config = dict(
    hidden_size=384,
    extras=['capped logits'],
    learning_rate=0.00157,
    train_tokens=698200000,
)
MLP neurons of a small language model. Each row is named by its layer, matrix (up: input weights; down: output weights) and neuron, and shows model dimensions 0-127. Each number is 200 + 30 x the weight over its row's rms, rounded and kept within 0 to 999.
A block is one neuron, or neurons of one layer that tend to fire together. After each block is what it responds to, as a language model described it from the Wikipedia text at the highest values.

L8.up5,226,186,171,137,210,200,195,221,243,170,159,192,212,254,212,188,238,174,188,214,192,177,161,229,198,161,238,238,219,183,239,187,206,224,202,195,182,199,175,214,245,189,156,238,251,156,234,190,217,227,191,177,187,165,163,146,206,210,155,210,232,257,208,153,215,224,198,231,220,185,198,220,190,219,222,196,183,194,198,201,241,208,189,200,263,200,186,267,156,183,229,225,247,175,159,192,170,214,182,215,247,161,209,191,167,197,196,212,205,192,194,252,201,202,109,217,206,171,227,228,170,188,169,170,191,174,201,195
L8.down5,162,180,198,218,197,198,228,215,169,192,159,181,160,214,204,180,220,186,153,253,159,208,236,236,216,187,248,166,159,212,204,249,163,176,216,209,255,183,207,233,184,146,252,113,239,177,192,202,188,196,227,210,199,166,238,208,175,159,186,166,220,166,196,184,203,182,261,230,174,199,197,208,206,224,209,221,231,187,175,259,205,209,169,149,252,187,171,234,239,208,183,209,244,198,159,157,205,211,178,208,207,191,237,212,145,175,226,174,257,214,213,198,188,180,218,138,163,166,207,198,201,205,185,218,164,197,238,226
L8.up1021,171,248,208,204,195,183,174,270,185,187,177,191,180,192,244,177,230,188,216,158,209,170,211,173,172,215,178,212,205,205,213,165,110,205,215,237,205,211,243,147,233,220,196,190,226,134,241,205,188,181,205,214,179,158,203,244,261,164,172,193,222,233,246,252,234,241,217,214,164,185,174,223,213,214,194,240,223,155,182,153,179,167,183,184,230,205,191,186,224,113,177,209,203,214,194,178,164,202,174,228,140,170,174,192,199,126,199,186,170,182,194,230,233,179,194,202,211,240,207,216,232,242,196,192,225,183,220,136
L8.down1021,198,206,187,209,142,171,266,175,171,201,167,246,212,195,163,163,225,180,231,219,226,169,192,237,260,210,156,180,190,231,191,203,154,142,167,201,212,223,217,195,191,206,232,182,146,124,212,194,206,184,151,232,213,207,178,231,236,165,183,198,275,203,146,227,218,185,194,179,193,213,206,187,221,206,215,193,165,195,262,200,152,179,256,208,240,198,235,217,170,202,150,165,222,197,202,225,212,175,150,161,235,168,187,194,228,273,207,212,194,226,211,233,195,218,246,216,192,219,163,175,217,241,252,258,205,204,217,159
L8.up1165,231,203,176,189,160,188,138,202,229,208,204,201,266,208,202,200,188,122,132,211,238,248,166,248,230,210,196,177,156,213,190,165,205,208,243,207,183,213,240,207,123,200,161,203,201,220,236,216,175,208,238,211,237,179,177,241,182,180,200,235,212,192,186,237,253,165,185,201,191,191,227,189,175,270,257,234,205,235,210,249,203,217,158,173,250,216,196,209,197,191,205,183,208,178,216,214,192,193,184,158,235,173,193,206,216,172,147,213,198,197,187,217,199,211,175,191,212,196,231,164,200,221,215,253,196,128,219,211
L8.down1165,224,208,199,237,178,314,236,221,196,189,181,210,203,205,200,212,217,184,252,192,212,208,150,220,227,201,215,170,153,196,230,258,178,150,190,189,238,219,211,189,200,252,222,224,229,212,169,187,210,242,189,129,212,196,187,234,197,204,187,247,197,219,239,215,162,173,179,216,163,211,183,211,136,180,149,229,192,178,212,214,200,190,197,176,156,215,189,227,201,261,209,231,242,162,212,170,241,224,208,128,167,186,226,240,218,252,178,214,188,200,165,170,161,209,191,223,167,183,201,221,221,192,177,172,171,205,195,176
L8.up1288,236,190,199,215,186,175,170,169,243,181,220,204,202,196,175,186,176,182,151,229,178,195,212,227,215,191,237,208,194,193,191,199,204,221,264,175,224,185,248,213,164,195,206,228,236,260,216,190,233,262,208,204,156,209,188,230,248,181,225,196,210,149,216,202,235,209,184,220,202,218,156,215,233,205,229,242,188,197,198,157,221,217,207,169,129,214,236,231,193,187,141,163,230,173,267,165,173,188,216,189,194,204,230,199,223,213,179,196,141,191,199,203,169,219,170,275,207,148,208,214,186,166,205,187,210,227,212,165
L8.down1288,183,198,210,220,224,186,217,205,154,194,211,181,189,219,166,169,218,233,213,172,217,223,220,217,158,211,242,232,217,156,185,224,160,223,213,177,219,212,148,199,178,167,209,191,219,200,229,137,160,223,192,185,180,231,149,222,233,194,236,167,176,218,196,203,255,198,158,179,212,114,188,173,206,279,190,181,175,214,170,241,175,192,184,193,222,138,163,190,229,188,235,198,247,199,207,168,169,192,187,212,193,201,213,229,209,185,224,187,166,157,229,218,210,187,182,176,237,223,162,186,203,206,170,175,154,181,247,204
Responds to: The first piece of a longer word split into tokens, mostly proper names and years in lists or tables, such as Le(ila), Le(ung), 20(17), U(.S.).

L3.up1332,226,230,209,205,223,228,194,180,234,144,179,194,210,221,183,163,230,209,213,177,255,182,198,211,173,186,220,197,172,210,244,171,168,224,219,205,151,208,255,116,171,133,227,202,182,214,193,213,211,225,233,199,209,236,201,177,177,213,201,236,131,154,190,169,226,135,182,189,179,200,208,215,200,243,239,247,158,177,259,180,214,207,199,228,281,239,213,198,187,162,208,198,218,197,210,264,220,224,164,188,200,155,200,233,220,199,199,184,178,191,149,226,223,189,256,226,248,161,200,150,198,220,162,152,201,231,221,236
L3.down1332,223,212,231,280,188,248,175,204,191,218,166,204,183,226,198,189,213,209,148,188,228,167,182,204,166,145,179,216,219,168,151,265,160,171,125,193,167,156,214,181,196,216,208,182,245,188,190,186,178,179,267,178,210,191,219,204,163,200,239,205,199,202,235,191,177,167,190,172,202,173,171,235,204,184,170,177,237,176,220,190,204,166,208,166,211,154,221,217,199,237,165,232,179,136,222,206,187,246,186,157,164,203,199,292,256,208,267,166,210,210,187,252,200,216,207,142,243,211,194,166,171,207,211,183,227,199,230,183
Responds to: Short one- or two-letter pieces starting a word or name, especially No in the "No." table column header, plus O in Odeon, E in ELAS, La in Lauderdale.

L10.up348,233,159,181,198,208,161,250,183,171,154,217,171,217,178,248,206,202,213,156,283,184,230,165,134,213,198,145,183,226,184,183,202,180,205,208,234,177,203,155,192,164,156,178,202,173,199,203,198,187,278,220,223,162,163,179,187,194,214,210,237,194,157,194,234,254,152,150,242,184,163,197,218,193,245,169,186,192,190,171,188,198,159,212,211,223,172,239,222,252,203,174,258,264,218,242,228,238,194,177,289,152,250,251,212,214,224,213,225,169,268,166,270,236,185,237,186,220,231,223,169,171,196,215,197,181,211,129,235
L10.down348,239,130,244,169,205,243,138,217,217,177,191,203,193,198,194,262,200,152,208,135,218,196,221,171,202,249,176,159,184,172,274,195,234,218,161,214,228,228,154,229,251,182,213,272,207,157,222,212,170,177,163,133,217,231,228,184,181,218,174,198,183,254,174,243,203,212,262,216,181,184,148,224,199,121,254,225,160,146,166,248,182,207,161,197,202,242,218,203,168,198,220,186,247,191,159,185,211,190,218,136,187,237,189,219,204,220,203,203,170,221,187,219,242,200,212,241,216,221,200,201,199,189,195,195,203,246,213,193
L10.up422,221,199,192,204,188,244,231,173,201,231,215,159,218,224,178,142,165,163,194,195,140,227,220,235,171,210,208,179,144,177,242,232,226,234,151,153,233,176,205,176,133,166,165,177,208,205,205,165,202,190,207,200,219,179,211,196,178,190,162,246,213,215,203,158,231,164,304,219,160,246,185,225,266,188,228,209,161,169,220,154,158,233,185,198,175,229,203,227,199,194,184,175,138,224,183,199,153,198,199,178,211,191,235,173,240,258,148,236,237,218,170,190,202,226,197,152,211,220,217,160,220,197,248,191,215,156,188,249
L10.down422,255,201,228,225,201,192,209,248,187,146,132,172,164,158,243,211,166,233,206,205,228,192,168,236,227,208,185,174,200,195,218,238,172,203,210,203,190,194,247,172,196,225,166,266,197,197,179,156,182,191,182,220,268,210,197,192,261,188,239,186,188,267,187,221,228,170,223,197,193,191,172,217,234,161,165,195,206,199,281,250,182,194,179,190,150,191,153,217,125,171,201,161,205,164,218,192,213,209,164,208,219,230,239,216,156,171,180,200,162,173,142,182,208,153,175,237,231,214,203,176,217,183,209,220,189,227,242,200
L10.up437,194,189,182,225,180,145,197,164,235,225,186,185,252,227,148,208,219,195,217,185,169,244,253,175,214,115,258,171,186,214,217,220,189,127,239,217,200,158,227,182,211,178,210,193,223,247,221,212,210,191,238,195,214,158,188,223,173,201,198,242,240,180,145,192,161,211,231,247,190,166,226,236,219,238,195,238,187,193,196,204,216,218,158,238,212,213,168,229,231,167,198,194,175,206,191,186,174,181,225,169,175,190,173,206,156,247,192,196,238,238,213,222,204,156,185,196,224,203,200,189,208,178,236,167,154,197,211,193
L10.down437,152,206,238,221,217,212,191,199,238,182,188,204,165,175,226,207,174,172,192,191,199,201,233,179,251,172,180,264,141,230,185,190,176,206,240,139,209,204,131,193,184,203,161,195,194,243,193,225,209,138,174,219,214,186,156,241,198,213,198,194,181,234,203,149,235,214,220,212,186,153,204,155,209,165,176,238,143,187,227,167,182,237,175,204,183,174,203,205,155,168,257,194,270,215,198,174,203,209,184,253,212,205,201,166,191,193,156,227,201,179,234,206,188,223,236,188,198,150,184,164,166,233,201,235,212,213,246,196
L10.up1375,162,227,248,218,207,223,217,145,203,201,222,223,191,235,218,238,217,213,172,231,242,224,267,142,210,172,240,178,176,176,165,169,177,180,166,238,181,209,180,161,209,167,170,178,214,217,204,208,228,212,170,184,196,166,205,189,134,170,213,201,185,177,188,247,255,235,128,177,178,173,218,206,173,203,196,132,201,188,180,146,224,191,183,218,190,181,206,199,227,143,200,263,156,141,259,196,238,140,204,278,188,175,192,232,175,224,190,166,181,239,210,227,157,194,181,164,192,201,241,173,171,195,198,239,195,185,208,163
L10.down1375,166,160,222,180,174,162,211,169,167,209,190,197,202,221,186,218,147,121,181,221,199,210,208,118,177,202,218,228,216,255,203,216,174,200,191,188,216,173,212,220,197,185,185,241,239,189,197,177,220,225,243,185,192,255,238,227,213,209,149,165,184,231,240,237,129,149,209,213,172,208,187,160,267,201,184,197,197,200,180,155,181,214,112,189,197,157,246,172,146,167,215,221,190,218,214,142,175,180,211,222,186,207,235,211,142,143,176,178,114,186,144,202,207,194,178,189,205,200,204,204,228,177,220,241,195,165,187,207
Responds to: Table pipes and cells in review-score or data tables (IGN, Half star), "In"/"==" opening Reception sections, and word-initial pieces of foreign names (Li X, Nab, Tor).

L10.up516,205,182,215,239,201,211,161,227,244,181,268,243,189,156,223,193,200,207,234,204,178,203,198,242,171,212,246,205,225,178,281,212,230,218,195,227,201,160,210,166,229,265,250,161,219,138,180,178,205,171,181,195,214,196,227,146,267,197,165,195,226,230,213,236,248,167,251,168,148,162,246,208,167,164,228,214,173,160,245,197,198,179,244,237,238,201,186,188,200,193,260,231,147,152,202,196,217,208,208,124,156,212,213,208,176,186,162,182,229,186,253,225,215,201,214,206,199,236,169,227,166,186,209,208,159,187,237,192
L10.down516,206,201,169,256,159,251,133,184,248,173,179,237,211,253,267,194,187,143,216,214,174,198,196,190,182,156,191,177,176,213,208,181,229,222,224,206,223,186,169,229,214,226,244,141,209,183,199,213,257,266,250,183,204,232,173,154,232,234,192,181,196,188,197,207,190,199,172,218,121,195,215,170,125,217,226,169,302,182,211,181,237,121,203,142,252,215,233,171,242,185,209,137,177,145,217,154,235,212,247,193,175,183,231,250,184,199,196,186,192,232,177,269,158,200,188,127,203,205,204,201,201,150,211,144,210,223,173,215
L10.up618,128,192,217,197,205,160,190,195,235,196,240,212,199,192,176,160,212,189,209,247,185,194,193,168,245,202,205,189,207,230,218,259,158,272,166,195,162,223,182,235,172,215,198,186,207,223,249,177,223,206,189,180,217,230,201,195,190,215,221,218,205,202,187,134,238,209,170,203,163,250,225,173,253,166,214,211,171,195,220,238,217,135,183,227,189,198,180,206,231,177,205,216,294,139,169,258,183,186,181,200,187,232,194,167,192,221,188,210,198,187,185,237,195,229,199,228,199,263,235,186,207,168,211,197,223,172,183,196
L10.down618,183,298,235,190,202,149,187,189,211,174,177,205,210,178,177,200,230,242,192,235,264,155,219,186,172,190,179,237,215,206,219,174,153,214,263,224,206,176,220,195,168,211,216,219,201,219,175,211,238,200,168,228,185,193,211,221,199,200,241,225,158,170,210,287,193,208,185,205,198,221,248,272,178,219,172,203,202,235,168,193,120,202,217,173,247,233,205,208,217,165,131,250,192,211,220,216,192,195,226,208,195,240,190,196,184,164,184,217,194,179,215,214,217,202,211,206,176,217,166,243,223,198,202,214,198,198,218,237
L10.up1156,275,181,189,215,208,206,175,229,174,239,181,230,179,193,185,155,207,198,188,223,163,214,215,203,215,237,182,200,218,201,208,210,191,213,217,222,193,244,198,167,183,190,192,195,173,211,223,217,221,225,204,136,218,199,178,195,222,198,169,234,185,255,204,174,200,202,164,166,213,253,206,256,267,153,197,215,166,243,195,170,169,216,208,237,208,215,158,214,208,241,164,183,263,218,273,152,226,174,240,211,170,203,238,220,149,204,181,195,221,190,170,208,187,178,169,169,144,213,202,178,178,154,217,170,178,235,138,149
L10.down1156,198,210,236,234,213,164,210,192,247,163,184,168,187,316,191,247,210,199,208,178,180,144,189,207,174,165,209,175,144,219,223,129,207,212,206,237,266,181,207,185,154,231,206,191,215,216,242,205,201,182,243,213,190,154,177,200,209,151,254,247,185,167,227,184,211,230,163,235,204,165,158,256,181,242,182,240,191,195,224,207,182,254,243,189,192,232,171,205,194,192,213,219,174,232,164,223,156,195,191,190,162,176,178,179,131,207,196,172,201,185,265,242,187,192,185,176,194,216,174,234,206,233,207,233,246,179,220,233
L10.up1436,221,187,194,184,183,205,195,198,230,157,216,208,143,149,182,184,207,156,204,269,208,211,189,229,183,225,171,185,149,196,231,217,203,160,179,186,192,157,160,178,247,240,218,204,216,192,236,208,207,247,175,223,221,235,185,255,146,222,180,209,140,164,191,211,188,214,190,206,191,203,208,185,148,195,273,183,174,204,188,192,235,132,198,169,211,184,170,141,180,220,182,167,212,205,203,182,220,155,197,159,250,209,202,181,225,129,261,169,217,214,175,192,187,144,227,182,241,190,220,184,227,165,205,195,225,202,213,234
L10.down1436,217,177,231,225,138,174,156,172,180,169,251,215,213,135,183,175,257,259,196,212,185,168,143,182,236,222,225,177,201,180,225,179,207,158,207,229,232,174,190,166,176,241,229,192,230,207,170,185,231,124,223,188,168,211,214,210,197,214,193,238,141,185,190,196,237,152,232,204,243,211,238,196,164,201,216,247,198,226,183,171,217,198,215,183,206,174,213,191,145,231,188,240,279,188,169,222,187,217,129,205,177,199,149,228,261,209,234,215,170,170,166,219,149,134,214,170,204,216,128,197,185,204,176,219,167,179,182,205
Responds to: First word-piece of a multi-piece foreign word, mostly Romance-language given names and surnames in lists and tables, e.g. Lo(ire), Le(andri), Pom(ilio).

L3.up1276,198,164,187,189,226,215,202,202,250,191,174,195,224,193,213,170,199,228,182,202,220,208,190,207,172,235,198,219,182,147,177,215,238,152,191,237,152,233,162,314,266,165,198,211,210,229,186,232,184,220,211,252,176,178,225,214,202,188,232,236,233,191,164,215,225,242,181,218,172,260,208,166,231,195,204,223,193,164,213,196,220,186,178,205,160,210,184,213,200,153,234,267,192,242,212,221,158,216,194,176,216,182,179,184,177,177,221,208,186,217,221,213,140,180,207,199,184,185,196,202,161,189,159,191,177,155,215,193
L3.down1276,223,180,189,211,172,202,176,158,177,218,155,155,224,230,146,181,177,225,184,249,207,166,213,166,155,190,238,196,214,168,246,138,205,176,189,225,166,161,180,197,183,199,138,249,210,231,177,143,230,211,229,201,162,210,192,166,214,240,246,239,196,202,217,276,119,206,231,194,156,159,197,204,218,170,189,218,220,203,220,217,155,190,139,171,138,213,235,267,214,135,213,167,209,194,214,178,216,244,226,167,263,234,143,152,176,246,215,142,178,201,221,155,154,168,255,181,189,247,203,197,190,174,145,154,216,247,207,148
Responds to: Conjunctions and range words (and, or, to, &) linking the second item of a pair, as in between February and August, from 1931 to 1939, Mills and Redgrave.